config.toml
d_mlp = 640
lr_mult_o = 4.0
train_tokens = 217300000
MLP neurons of a small language model. Each row is named by its layer, matrix (gate and up: input weights) and neuron, and shows model dimensions 64-191. Each number is 500 + 50 x the weight over its row's rms, rounded and kept within 0 to 999. Numbers have three digits each. A neuron's up and down rows have the sign that makes its largest values positive.
After each neuron's rows, "fires on" lists the tokens most often at its 100 highest values on Wikipedia text that the model never trained on.

L7.gate451:366459605532480443416451428548562560524504466480515547497481487462582424600566447543600508482548431483498476468483443419448453485496567527574455539444498452428437463553468384462490558543446503468548564435524529504520448465442527473527516476578468477522515541441471496457525565520487476490503552487477538540519552457493552508423472481482489473372530498453553475506494576519425532537623
L7.up451:585536485585528571527496554420447581507609583551586526457494434450480535534422507465490496533483516493569516444424533421618479586408490475552610481517540526533470592464516489400507531478507561564484552532490496450462471472454442488588529571430535484483391545434562475392608544460506526512496484502463529495479432496510458545443504627434485487441520443433435534530473538567447475533502
fires on: " |", "|"

L4.gate267:538484510467504554526475494563465469591574571447514513510566453502463525497466404473566433549514525615420544479472534522453521506604512549548597511513602432459587429458434544524454399414563539511467499553487534590474533514461604516481495484598476549531445469397564522542495441507442530435560479592538514476444507449484581500521466417503563460593532466571464534571464394470554463472487
L4.up267:432489436433465470527522565549542451579498513534552562430537441497490479515588463562531536563538504545482487532474466563528554463521486613535540490465579447491430456435444450489456480414501523485450374516559519475422556351504574509536456532511488497549450572560456527520525378522488471400508367522444470585444518366533510448479500567496537461441527514513473466594436506425496539443542
fires on: "y", "x", "t", "a", "at", "ad"

L4.gate467:434504551570489503607419475485560555557449536482504515484488430462342530550505490466479533518512511379551582568407377465489499547480478591524531481466399544404416514438471467484530527487529556520501510455581564513527454500408460461444512526462462457590565532430464475516471455590560424475559507473509554457551483572469527465500490436507500488406412434555479469483439428454505507551434
L4.up467:527573512479518503440542502550490530534469574472491501497543463514615482439405443478575566515508541479489512621538506476544522402527552502561477554519428477418572589501496423567397504606440523441512566480561566456488495464464482525499447527403474561485514601566508523436493515398458518425557561536553436500508420501500533457496461548495450465486523489512496533486486466551533418443483
fires on: ",", "-", "/"

L4.gate206:508465438504499490379515469505560533469481474445487570620440491478508451467447517492498532490560430514504485530476487437530488567478536461486522520537604481542484491573456451561523644485551491347507505426486446490501513531463581591554510440509466555514509524520510550508514492542485464411463500666490540498540470435511481469386561476463546476472562561469507532522481441514511464536445
L4.up206:422501458572590562448548537469555499506506561548579481588485547488541495405553498524514541500551501541549555561517522554586540580394508429549557506500491510513514506553522521539493459538515674520494468504474542527605522518475608524495432466550503481581479537539644528422552462440504539558460507582508552471527446446537435526447421583447471512520427536552457541518494526470547436525561
fires on: "|"

L8.gate127:487472526494412426492538479530478466417552512558479588440474502478497487404490461427525573537465508497397495499491541541503486587489538504568430494531512545459536508529482465483487605537501435366476646497461574502542542520539574520521520503572475568624543535472413465507470452571469459420461529495488598433557495530538488545453581523550580495558553551456399507432479539532532519486480
L8.up127:611551504545558459535604439510570449470501495489472555520450498581532428531498481460619522583459482506491471480467586545460568535574459455540517446522507481542416429539529525503495443566383539597543488442483557510513524530541511417503583525431542537448404543591535515462580424503512370504455601479454479546550488451508455499543511528474436451512455541514464513501524573405457476499544
fires on: "|", "born", "ric", " |"

L4.gate279:625597450491525524524485450497486471462470495504456414426462501541491472457584581559482456473587469463471602530512481513565426477441467590489529546514507476598481519544410580467590614558465454477602396483492490514548526536538578496490518502604461531490488530471484578538481545529489489532545466484435520521476426440572462489517551447541441520567480559492379383544488533542506521463443
L4.up279:517515445498563480517456524515657529566523524461520513475477559408557566461505428555527438578476518512528596607527435463478467501463418481511479586462606479550534530540433503475487502458446465479563452486428456525560525506504441514504466483534461545522509595411475511570481543535366565545484513489444495520467500475566636451477485359436469558584551547465525470518498565511521550512472
fires on: " '", "–", "/", "-", "hr", "."

L7.gate395:576433480592450526441510475437452542486528540466588474501435595408441446522487575574557405568529494460532497539553561447501446388488570447533453491529539576479421505615485385443433474529495518509457560512479516537428480536544493533516490464478404441576499636510523491515520533606456510477467432547509513505537491463487566510503464458477457497511523527487520503540523545608501542438412
L7.up395:539519425502506480507581426603489487541493498492467465444532463475453553554402528491435525469470580474488490479519539514538456561476502487499471526458480473530509470581549419463500546516528466483461348515466540491532539455620573539522462493395528540566527451528447571515476515548554549431558468476581438503476471531592531440476534510538576493551481459447493563482539455476518507562478
fires on: "born", "=", " =", ",", " born"

L4.gate312:469472485492485399438516456513425465479472498551439574398456500512572584521498484496593461498449522530472466511490473605482494525543472454500478540485481554493400495491536491501543441476462533558483405431459575544485409538582483487578506457464552489399554569434570497498463478505459537554574473554605484518506504505515485563583539427458581430490486432558461499622544449479522538558484
L4.up312:457450500591467493474573488492520481447428501554529504495557520512504500476508517501492413567449512476507503551498422476497427493469379494479554482573579521518515519576406576420398556550553461505451449522496471459471434526473542553584507533478516475425519474496517408452439495480456505536440455530466482535514556549525490609477499473465482523466499491558471481556466510519582467538506
fires on: ".", "ll", "ft", "s"

L7.gate50:401553483597404486493477463517506434510458628448506483547530493515546514440589485509512588553467527523525487550500520465418446619523476469529588505585527578544482426456488547560579517481546460496498445506577570523463386521566482462400517471534426526487452535391527423560447477560443432581596566507462465518543392512448438497476489531497505476504541494507538454555457520532504537497532
L7.up50:526433500524482423419425520576479499500521543495535491513529500435455600527493451475528535535502529587502457439536501523568474547593586681474521556550497500508490553486558497454464520522475469487489499534470512425488529499457452565497505462433494629493587530476399465537478529521557565499569512536497529467495526431562537526508517465512545512529458486475500477448586479618468536488460
fires on: ",", " his", "–"

L8.gate265:487548500522552518504477551531485432528473593536477550602502480479509553514419547561406578526502449546546535551422527471502460522558401539535521604528466533478573480526487550524522437487561398493518575485539540504493386515393544567601476455438411545481528500474488509571512480497578464477428510524485503457540569578507425461519537557433482503464481502415559552518452468519574495633506
L8.up265:538556512491519415538566468528429502527538493537397504514480490472518487532514534518438525455579542497519575491441482450652565579551450531525510460495414493505485481547564525428469557517537523430499483606495467482453487540489593497483562470504540508546604493595557465555504579552471515450421501530549506456524464467410471530497575540404492508608551656491595474384543504522497436538533
fires on: "\n", ";"

L8.gate199:508444591486464607559487498448486518448531438529486453542541549537498497444436542490563396524525482495580536586489432430505468450555476426553457443574471464441477553546629517593525535492577555518562479573515486450470503472584492467531496574554488439494532519458400450585522513575504416461498426516499495526546510562578550448529483467460488546468578488574392461595457500489486517551487
L8.up199:511461521563494480577475574574577464483495471553511545497443529552571514560479512453536490415526471409416504510464599559587500479601443415524458485493514500462578491529511406488468530526524441553472451487524421491525511405462365472484658520508538540466492534542535550436480537493465575443532386435484464521510604520507566434446478408570566498530465456511469483436403518455528447488522
fires on: " of", " for", " Ad", " ant", " ra", " de"

L3.gate331:522527482543518489410467413482563537500458478419524504496403553497525498424534518472444539488487588566475512457536594492465439549479483523509537503495535443467577455464525600497470479442495375431484521419459481458551569526459473448537507595520504463452444561500516590642518454461498532510499482510506418480500473470486479421443504499626520524469403540421518461565454534521516514430554
L3.up331:452507477476516541427515556488602420459455457445470564506454479532537477492546445492443491547564442453447554549512580424554505568534524538454453527498453524426576428483524471550432561487553393445507611451389495473534558508404491423619524542466562426565486500529514472511577477475502536487505512487459403603475443500573539433481490438588480572462451536430496467533411534593583509491560
fires on: " as", ":", "ed", " named", " votes"

L8.gate238:617546468578473490517428507522527495522398533573517464538430433521493433465460511542449457532397490507513453589515518552554486453447574517521537556323488548490528515454537447425508577466588550468528484527492530503495481578473513404475461522425426464562517579451574522452464465475468488598547492497550444572498434555529475461557497488452434502449529466491456455468525479520545536506465
L8.up238:547402476572401454408607466472466510483469547439549534584417532447471410524469536505482508424462523534506515489481365533536490525498573506579466485466516478446479542508461476579506544546488553389554526548591461463545462509521457493387451566510425450484463445520434493434529499448495540452484526568386551557480564599533542456512529546492463542493473406540457448472449522505504476462498
fires on: "1", " used", "6", "4", "2", " working"

L7.gate81:473514519463472535450450513462564484448434540522495425387388493507511506511460562554461486483459433364461519498503443488485424514460451474480519505534498441447482536498412521518563595523536555529611549515505439602432480499489464363565501510478563501530465500547537445518454507515546564521491483490576521438444503555482563505507553490558460557495513566562532422596507523408542489501465
L7.up81:500420607481437515572482512530496541576429574513468456400549473508527492575475544602473534460547382416519489546453485387505457525583474459452400552532496437500479503446469467490516518495478432444490510536602420549525463472585499470412545489394560502561519408539523608436522526520466558488499480472545506536464439491433483427468567483616530494540506525535516542500542490426499465453508
fires on: ".", "/", "-", "\\"

L4.gate525:570465468398503541546579520525517447493503478509445490472500579545458479490552521554497606511386553453465537551488530485532482471623444522554439579410479496480443529473549591493484516507375510478450468529480558536448506544475613551420448565553476439490470527455486572449582510529515540439571473495535578507551546570463501451579444533471511507561526490523440503513466423493445545515440
L4.up525:508431588530455517464482453443538455465531563410480498507488565566447533481451487528464552541438389546575487503521508486604479472532500428565481533522470601565486566540423469533468437555566537574561432410474490494444473561461477521497533519396572495523605468556423411366563549539516512535485460511604523601484456482540431519433487494449555490556426451452483466502538543561500459450471
fires on: "=", "N", " in", ".", "g"

L3.gate436:428537504463468531463541595456541613492549456560572482468466431481481479483461507520540493556557489548479492512487533468611489498500537519520513552414552518490430482407569539540517499484510516461538466532471484517501482553452434532554499534460546585438516440399541466542534479490591495480521456611599529444491485546475447525522564391522595480489450422500532486566512461530422495523521
L3.up436:459445389501543530501529544451486576495503530492536479500550464467535425469515501501483476491501422588534481532534533464564437542520495554488575455562346471498457548457532586579477510536508476459546553478459449522489589540382516515526438502456565581370556515489461479519442476590494478485520531532490511491508577564517504533508472483517429573486472436460460558561656535416461500509483
fires on: ".", "s", "t", " will", " does"

L7.gate180:440516448501625478395563472532463419492429522523528466504491406537519460506406484477500487467530438468446443561464557529517427513563429469542484541445488460571479489532528518454492506513364445480535453477495427447442451562521477505579513488470540491529486579505499513489494517601478440619453437500493501618479529488487496569477557466414489408526470547504427551430464435430529488439509
L7.up180:466478531527562516443490416554525464576559557515537531497493490581418498514473419567490486533551503486472534532508530486522443450558403508523545533430444493562441477435559482458521614506401537528499528493520487450584478571513434448458521508570532565491467557482457494558479492591460487519432488445544575563515492519547562580503562527425525448546481561456411574478506512493476449492629
fires on: ".", "\""

L2.gate350:434438484441523527566493520585528503432478511520533513505431454582468471485487483530519516510599410439498477530524457476429558421637519540517523491458434544434448429374411521541536562518469506487513486494527529539471533495460463537474431473535614646492482530463437492493524469481513471427422523499431462535478567444534521480437509413488480570506530496548472448525515508462508505456531
L2.up350:502440594382451557423532492499498535485530524496525451473478480545554438471548530519537516498484458466477484470479463509498422477459501561503524516499490380494423529514423536593506498541663456545379449457457531519503431545505536431582558511518467554377444480603507544540495449524531513414500437590514548544469466372557410586520476475460535534473496486503487424494473472540512523438510
fires on: ".", "int", "A", "ad"

L8.gate160:459589564490518483475512505431446480539552493474530481537488515473485542531499519456446424478481571626425392506505510438472535553549459462514512539464456474540486416479434467507531484626551441476494462433494566485503519483527489535543420583484534462492543379469461447533553497480504543580464519557403407489536477593536548509568496530580443506447507416505526456594483527430550494471598
L8.up160:474543431561504571482456411433562491536494532513543382596519506475524555466485497467457461558542553528505334429421512435472481461488465478592526554464465466545489485490496518458532523534594511530460523532546563453494421430554458530546496550494523473496422445535499485523565478542411528502435512445504461474531534493500549531476480511430427490493484438531556478579472576500642482502548
fires on: ":", " Ja", " Ba", " Jo", " Ne", "."

L8.gate73:517514500516430478514519499429454534488529505492488543494516447513451478513453563496522464421432452386418441374460539432531639494442489516457572517487532428526459551463478503509574446510463509439495477466474473519479382469481464500540439469531513508524545475608489467541494464479544469494568513480508422574428588642495475487540523590481554442557519601545411521542469559413411577567504
L8.up73:493516454473469495540438465470629538540500480482504541500506517518596564600489426465412418361471604495512561487520435510445520482475555521503499506453498515465539540472530516526510413510584429555526558587535439499495405494473426478549548456461515560587470479507421519502464523402562470410455451460451485473497533511537465473530488546392540503478470484436532526485466521528536520453455
fires on: ".", "s", "–", "2", "1"

L4.gate521:578528532503582485532511515587469472486505543420505448494488569597430495531407533474457566506604502528426517507493487416412464454562600540559508516539621503459582560544523590522517560432562502506540472486484498505530502565517509597529487478486534497497497573645526482423413499563476492557445485512484417598535610496539499539481475501520501496542495459510489466426549335548551488409565
L4.up521:482587458445555486499438482469393474549568467506516422403502557471487505551498531507517535547522532549450498518506556404519458497466469529511602542528491502557537508455558523433493444477469509499535478544515533553650505487513510395457421568506510498547553588601514521523488442452425490469522614438479499590529586453566562615448519557550553441531480467430471465414553467578527406438621
fires on: "\"", "ric"

L4.gate551:440499481540483486420444540466510488569470580476423558464521568519479527528456490515464485484545424540502465514499532472601537513419461494569559518492498491453525586472553557479458510499504515458514494553471433455512454555553525497569448491580399487526531384507485484558532479470530489467450441573519385539443517473497494439435523468626460484504491447472529419502469514523520478499577
L4.up551:523437492529580514524479485545506480438485575533476513630489532520541512425408480540527570477524438410553398421463508479522480475527472574542533441545483429451536526494515595577434551462554500572416538479466477430479514527589452482571520430562400513520538474446578498463435498450552572432522421566569404548424529548445432529534457418528426467558430515528540529509549489519548507479477
fires on: "-", " |", "\n", "|"

L2.gate253:522449520479534447516463480507488529469514502473495475472499594481479451365451466454442421542608536363466442471488535490510530522441438508477572513563488481496546639495507561488422556489509523461625481346538506413561588547528565523491485491475615460543523536498528517497518550458508517543484460575578427456360467453548483563540473467559502577461555463489531459542561465434404551410446
L2.up253:421572469473475476489520487539499511435530479509473473557559565531478594449547464521516502562493507488557507495469551520533591516481451539515426454519536458538521456509536503510418532485531485503478504538545485499615550502520397563570342493433487571478381539566359533488484505554556487490563475479497517565410515511495551498526418420546539485527409522494523479512545556419503642547547
fires on: ".", "af", ")", "A", " |"

L2.gate427:451533472527510519493508491512486472463474582518566470506344520576469494439400487534610463538582342488463481515486486562497520541559485596560538519400481498470395496500458582533585573525555467461561500482468496503462516487461527501531570554475536594498438506530504490548592533466468504541566505467562518467491647617612493535566472490501482502479480476447544463465483501482505459543484
L2.up427:510487557492516568468515510513466516465512560488539463550526393565545492450434549483545522469472464472553459510471499552545454560528504483516425435562479447534465552522419485503507456476489531478498484443504475573471473597493528534506582465485457693483483455478432519502520544523483508445524552497546534444481523450514464446565478445474517472534446507602593451414476463451431471543583
fires on: ".", "'"

L7.gate184:568509667455416598494505499532463543593517497531482403475411550533489444475488446535515601519511554392528430470512566481551502446536479502499482496537520562582499520446442516461500512604540443445512492417534463497494559520512438504606536582522621555444476549450445500568544505512469568639439485560476493502515546532576447517579497540533404500500532532475524519502507487510440566467492
L7.up184:479474508461450418507469512490465472423578468517601503595467478570445441418474551505446516498490492484452400414420505481507587473573517517541422500509473540517542514504500440492510460497542456526468515442480587520468472508407505512556503500519538511564502493611491502521550477552442516534472454460562554516450498541504484571507451504452496556526441532631500459628616433550462567477421
fires on: ".", "lt"

L4.gate91:445516506476478616541616553426506427503533610461497575421419444473454469523482450479526531423485631515554589560511581590489526493523517484472501518370513498508503592471440592462458555462473565477571518529505497553404477487515564497487503550477494553444450483504496493487478474547458471446476457477489556536448486522513480521519422492460541487419489449498367489469445578611466543576605
L4.up91:441434540492498483553559444433367453560539540502617486456526570440566489454467402490501454442507571539572532462419506535503557431517530582420536436463435564452558554535537547547450487458473523460518480550483473456476501484540570462452538504571501469370410529493466389457514542615490554440452401472578482522452424526489503495459440530459537455514465521511387423563482583534482450527548
fires on: "er", "f", "v", "ch", "im", "t"

L4.gate527:509551500583514518461448520569466480574535576605503520486598640430548484547514548445413484496537598491476481396499556480451629473409479624482489525572459499498484559496613455459496474494557533569522481549543532425527411518508494423462513555438488418461527532552436482426474590491454529514486456533423417563413544491487541533462476459482458481426493501419481536420557502533511393475482
L4.up527:593435597610503526570416528512402548485506545508455569469458482561451530565497454485463447546472457557477553539407500496472470455560515529498427418596548565492474532527603548464444538524559577514508422541568480522452440483463522511556502465448427541451480600494513532539538493485497471470556488527556462467451563510512455574577449538465521576471400478485594548534423584539469452510483
fires on: " and", "–", " to", "s", ","

L8.gate223:553470447487399461448541525502501574508462584514501570490447549543522576460542479486612519464481557491479507491587456495580462495482417523478498559607438543488504550447551477503394565523524433489512609511611524530470489536460475438562460546482427441494509483462604548530443505538465546480528560508500539520502456505522475517503528498525518468406398440421464411494546587429501536432548
L8.up223:527403552479484487560493507551539541495585470437505551528370508504522487506434445516519483445549472630496477506477494471548559518496478453519450516482458452494472386518524412445435522413595500496519535494522487501454509446493530439572574457518465529531503598437512534535466487560470644516509598499565483541531423528506473528472491522470579423522562463422477475485484594426521484605557
fires on: " as", " including", ":", " include"

L2.gate113:573487530582477466507459438520460454557504556424469528551508475423416460520460582627507514462487521470405456493448505481446464521489517501463529419481531474453583542472606567444506555432552528431515567482542521483417502459439575409566526460457528501542477434533455393547512429449513553549542480477485544463594534593486566512438553571462460434542543580471519514508513526507456540553505
L2.up113:417537532574489391430414545557472467397517575461494559538509499514551515481474536448449444412519496549526484515511490513462510536560560488456438411493454594455523485507518496571508519441461464482477480606545483497545588555545483465518578490379501559494459520584499464520459480393511552591495489442491519453457529516512464551496450457455582460589548410549451502476567541479423489473528
fires on: ",", "2", "1", "3"

L4.gate621:471466442524536467575568425462533558473473580499466500462514475610548463545592559535614488514537499528547549495360434511487494439492486516574485534525511501443520568540476581549584505507483435581560471523557514463525537556473477509491441433443549502538436522476540442506528525540547451457504432576485487438542504429444543521522496576655618536566553514478494497508549540491434455525511
L4.up621:468487494552454562467434505544497499444477505526497446467521554523482499481572480440468387689445422553568482582451518534506452460418539540498493514542534484461546642508469561536502466517513522525497499418492497539498495576510468473482575463427431515554442541588412440506535456477554565537484535526553492507449533498389536586544458526480488513523499489547496466463531565558507505533619
fires on: "-", "/", "edo", "g"

L2.gate70:438527345542458573501541380571572588492554448529480491564484646498495433468599494500527488537483392459531566517452441484501537525520521560492548463471574630577517483455509666543609460610566561519557470458492533470501512499515527498465560458499427440529507502459555577499547477495497445525525429496503465511457431505491502439485498469431546448478481490465551482493510517539528456493516
L2.up70:515468491524437481484527606489552396454462523475541553481508500504569564433474444488456465465471462489511469433447493604568442565523518500450424552567486455509558408519532460478449442461494557428484497437498505397478376403531422597492493561548510460513530491524554551489613395501548571520477542464527428389458571452470513478569581524428554505587520492491482553575550476490510453432492
fires on: "-", "iro", "–"

L2.gate13:556610507545533496501521419532444432533573529488486510474472532516540532452522463558494598472576445540433490547557518494483532590505461513473434613494555503457497438492465549441537554509548554475471521396495413557493478548534567500526516567581498501536461551476527476434576540478449569547502539524587463533402495483413544483395557485464455516517433463534414504564425562553570571534467
L2.up13:566579470540532649466590490512419549535534543519532512485469510534536458525474547427463590476510507576553506544493440553531535513479477435446520521569535425547455544562512592465565544451549580465585563463456513496468477488492573460553488552478432506475494474504539444444562556499483513465537526562545480417458602386510513543514462502428497416443499517516526478513551554518497575541546
fires on: " well", "'", "ub", " Ot", " med", "ig"

L7.gate261:482490479505551438534510504516546499516493524515563513485504516434435517470534468518443428525478558466434451472539442555408488543550477544475566602621467498459441461446530538547500426449454630497528473535547573485486493464491484545440471526479446525518493495483533501427507495500561494513573602539605494511473508564456559481482520500413374465573477489580412457463565447429467427515373
L7.up261:503546545584525449488483428465407515524520528496556524542369419484505551494563518490477481523473496392469583561531460398448505461508563604497503497560544516604431485487399444509513499438510572514573482562459529492540460421471428541580539459527430527525416549507528464517551416434535533477583495599507530537515428556565527475455415571472450493424515511528500448505560539465504404585471
fires on: ",", " who", " disc"

L7.gate314:465465470407458557523499470548452592459578456471571472499418550494451584490488508520548542511506589516479476485484439494565501518481488551526440471434410548635488594588582488510513569559447517507461518432439545470510500463512576489538546414537505581554539536514536446444502511485500558432486454509469599426602543511530586497513418476451455521489499494509443436513540500591536417526537
L7.up314:520466438531606492473412441432478530548530582451420443490557437533499423543534569519524532523567555570459419455562487458539539451494506524534477490549488457468617556496536590498454587501567519476459545533526488489543410541437526594566544524417481556455509467525436419510448535468422524420457504602426549447433538431448572522490452496444520441502566474486431401653555478491477481496478
fires on: "g", " and", "al", "ric", "l", "ig"

L7.gate167:493440547592529546507533486508505453498496422502480526585459577493470483567471577513643603432493529503505508501423510602544599448415491401587485501518455480499470493504565535432467575551623511535509512449457478524447500382459521468431500551564499385529489436486583590513560421467523449533504513442495448535439455419486433469582469495528436412472579422506451532506492524518480525478527
L7.up167:536511520634567521533412485541547454549466492444528584553459507457450501540490541525535478559425531441598545513453414508610553473462527522511486478508473455568482452437499501575450408606516511561504393460485506481489471498484482505540485438559530433569514554507503601498489412523476473520553479522536373504569496495465562466577445503484478480486545443479485562536511435476438482447465
fires on: "-", ",", "–", " |", ":"

L2.gate336:478524524510509458453512464571510378471565487523469500553442438568519542483402573516479518448581552357413411491483461498492482492504431493610474420376494524478589423455527580517499608620490482506533464419549482520521459513512442424459476498462582506484547552456521484533462448530492562584447443539510507490517564593516459470588511539562490536532630483515536593540523544508465465477484
L2.up336:484491549522421534541458459560539474475503507493488470587470457486569445509537537458493474517556531475487410524525548539419498506474515500506440497546537506502491385472538485441500511465571398514466449462572503575429413524649548465454459518491493573441537471549471482513475571621536604522531502523557543572544511604522495548623471588468583498519616423508490475479474434497491458451463
fires on: ".", " |", "g", ";"

L3.gate495:572441498498376417514453447447541541551460480423579498530551490496492454510461463522440543495522514614432456562469491469603431505461478545509484407423521534478522466420470497468518466453540533481504535476453452439466537423521560534455445451491478569550534531501563401444488540494511508505521454537509480496425414540458501417401481505639444444495531546522438438435450466471491506564492
L3.up495:582501485465404492483462396405486523598448465416414417484519568514553535586376503505488556537534514489555526471536467393472455446402545490475503510506518467524568600432504469509512479481484502549493582500465570499467500498366475536485432501436525504429478402617485479490503515460510395503481490427453475586467552567480539454555554503520489452466476517516491451418496598475432514449488
fires on: "er", "ly", "y", "t", "d", "hed"

L2.gate460:432504470540538565437578484557507534520502462562516479525547557545589482546500518454467464602588585573527519580461592450485518535516519400455398391547515507579486499435455511550529559488543471526435444495526487450517507436510478555515497555490510463480536586441506506599440639504382430446459524602565519439473431469465485421429496474531450465469480462497417490544453449528493493460596
L2.up460:457427506523541457545530449485479573565507432545446508495486515575549516520477570470491498486501536554561531556412566501486546420468548439431449539458514556528497514613532512600563517491493529450462466548482472549544460472526535511404567519484511497609488479475493476514439594425466484544448592588529562441609535517447480431448442454518548445572465508496452441520538517572496446512494
fires on: "-", "d", "ter", "ora", "s", "ited"

L2.gate104:483397467525391414573435443564457532514494520609606546595499549598461474475516541515519481574537498529532558488545487444506521430532600477487539499476497616467550522464495442494540429524558452504456583543513503473488483528508578482519468518516561509577506429486445421509497449476479449570476503580456519420526340484425450362575464600598485489544526460552552415444511605513534503471530
L2.up104:473604538586465554555498396411507556508472391455443453517594576482455452445599460490562533591465573532533469472594456520463543504445543482546580517493492449476512438524582423488529444460485459455511480443512537481507323467454507537465444537418529437459547430487519467471600595487483548470529482471450554520477517427485530526491500566624538532470505489468557496461568508439468479524555
fires on: "ly", "y", " and", "ously"

L3.gate118:421470505482575538590545472396463533447529513525599524585505530427414535474517428482548585453603495525544496421413490568575522452604518541509447500555445535463491502496527482453468600574521557545540459577583564377465473415508542414426516464503524583552513600527529487477487495486496434416505456457498504525508433392416571502509431561546516578594565506547506470511561492470498487504452
L3.up118:448420463549521496585532519444497522414421368445469516554509520540426434561487525526516554530418446554469605439499431472526578448543523539439422435556538462541527440485534596484579583461499490514535483611509492413438507474445496531516529446439524518519532531451458480493569557456462544444480418545566514495535461466473529426438425574480467534470596537530514456441559569481537570589571
fires on: " and", "al", " &", "-", "g", "id"

L2.gate138:435488431559450554510468411462472518593522427510556446530462596522419446495474537535554491470535500518531446423516476439447586578619478531499524505404385459454494517541523450489439481466580500460416476507465535471508493525493470560434556458535515447563439461473528480418488451405490416448519415511459485457585627545516493473555528585490409526455530515542581423450498520509497506507577
L2.up138:421481543597583497597442525466525490450540522485484378501462592548442416466406524588471512552509397401587480448448567439494470542380493538582493512452526483557478551452463515431402566478479398478434550458517606481547533521524453509461488521510483544497405474513474499465456500411503517397539433467454472535580503538487399468550500573534416466496503543587497547532448539521556480497605
fires on: " |", "|", " exc", "str", " High", " inc"

L8.gate188:424445613546413418459577484384501483440529580605556468452437467573436484550590525584478572523500483502534571536508510466453474531515504545445515523515514454474413465512487446424524436463467626483446491551548441466534507433433460565498459509425442538501528564509509581437468524505498581541526590465592456534597391470477454461384509466562459408486456506543467587530536568549446522408512
L8.up188:569528557506500495505540387486539466479582447543490463477500451563460490573566579521450544512462482553453445529423500491364486500496426432542452510482495454509510478512633456549484489538547479506486418556445412499449501454470509640464438516481366501562566550491454634545566553532445582554520508487522424506484439550430488476388575504511528447431485519560435513533505503445466555476457
fires on: " on", ":", "born", " born"

L3.gate198:507521521433533469535494480555493441560510426520524491548557403487444488533599528462495488515511419581371475563504503582411477522547458486442552428460464492546487451466513414480504435551557583436471435472490445583506460552474550537426439510403480433508455534451558573513575449560524545497504627421444509543438488508519444501480475481479454470427410503530507464595587462479503482554554
L3.up198:528500534513547482508517564544512541533456483452626474537574480466483529452532582436501506511459639564410519483464469522531546560536530547560563597439538564474456592513496468462526429516514480511525559458445433546440475480436610510460474451549526534450585509486376500453475490618463491562602577496524544444496457489469544527507440604485403550542529477515570517489584518586491491480518
fires on: " (", ",", "vert", "ner", "V"

L7.gate440:580510423376530470475476457519477546469537517486592510529480510591482512432512577501550479609501527409485439462531516539427469494406457559448521458463478575507482490441514441538514473479477499506567603577434478490564461605521487567450497415514470483566573485417591581466545555529471537583424549496482509533495436500526405490553550535471465526527460621564485551583588496530508419470560
L7.up440:537534420557512480466479521577550549496465473451444493489597534464537537462462539556491544538544434465449516460476526437530511565421419471404444415498591484529468479538507453481491496561531443613498539457502513489493474501477488530585484491458573430622569510521427476525595550516488458466499547536483498533479487455491614514442521508347567484523492467477468601493502491463607452521462
fires on: "-", " %", ":", " details", "–"

L3.gate488:536556535546458451552493434470552555581467457479512453493481521578578533473499552504531485540574563550450532570408561431423537536437518513651412489482623546519539517542494478506570535561522464626555554497440549439530523525589507520524524474497593446545507534572453516444560547553464473516485530526499533446462549517484440499502510477540487457495422477525507520446531506574578539507615
L3.up488:540510495443525467586567458420446521500496490574506468542522509567542520540586521471554495525527522477483567583420587481538574540525548467584496504544546499543536531486499604560484465505561403518586413527482553569512445544564484470475474513594526415460505573475397446443422524577496598500557508613565454445580565465534539482503458531506507462483433517517482461467492550592544435534569
fires on: "-"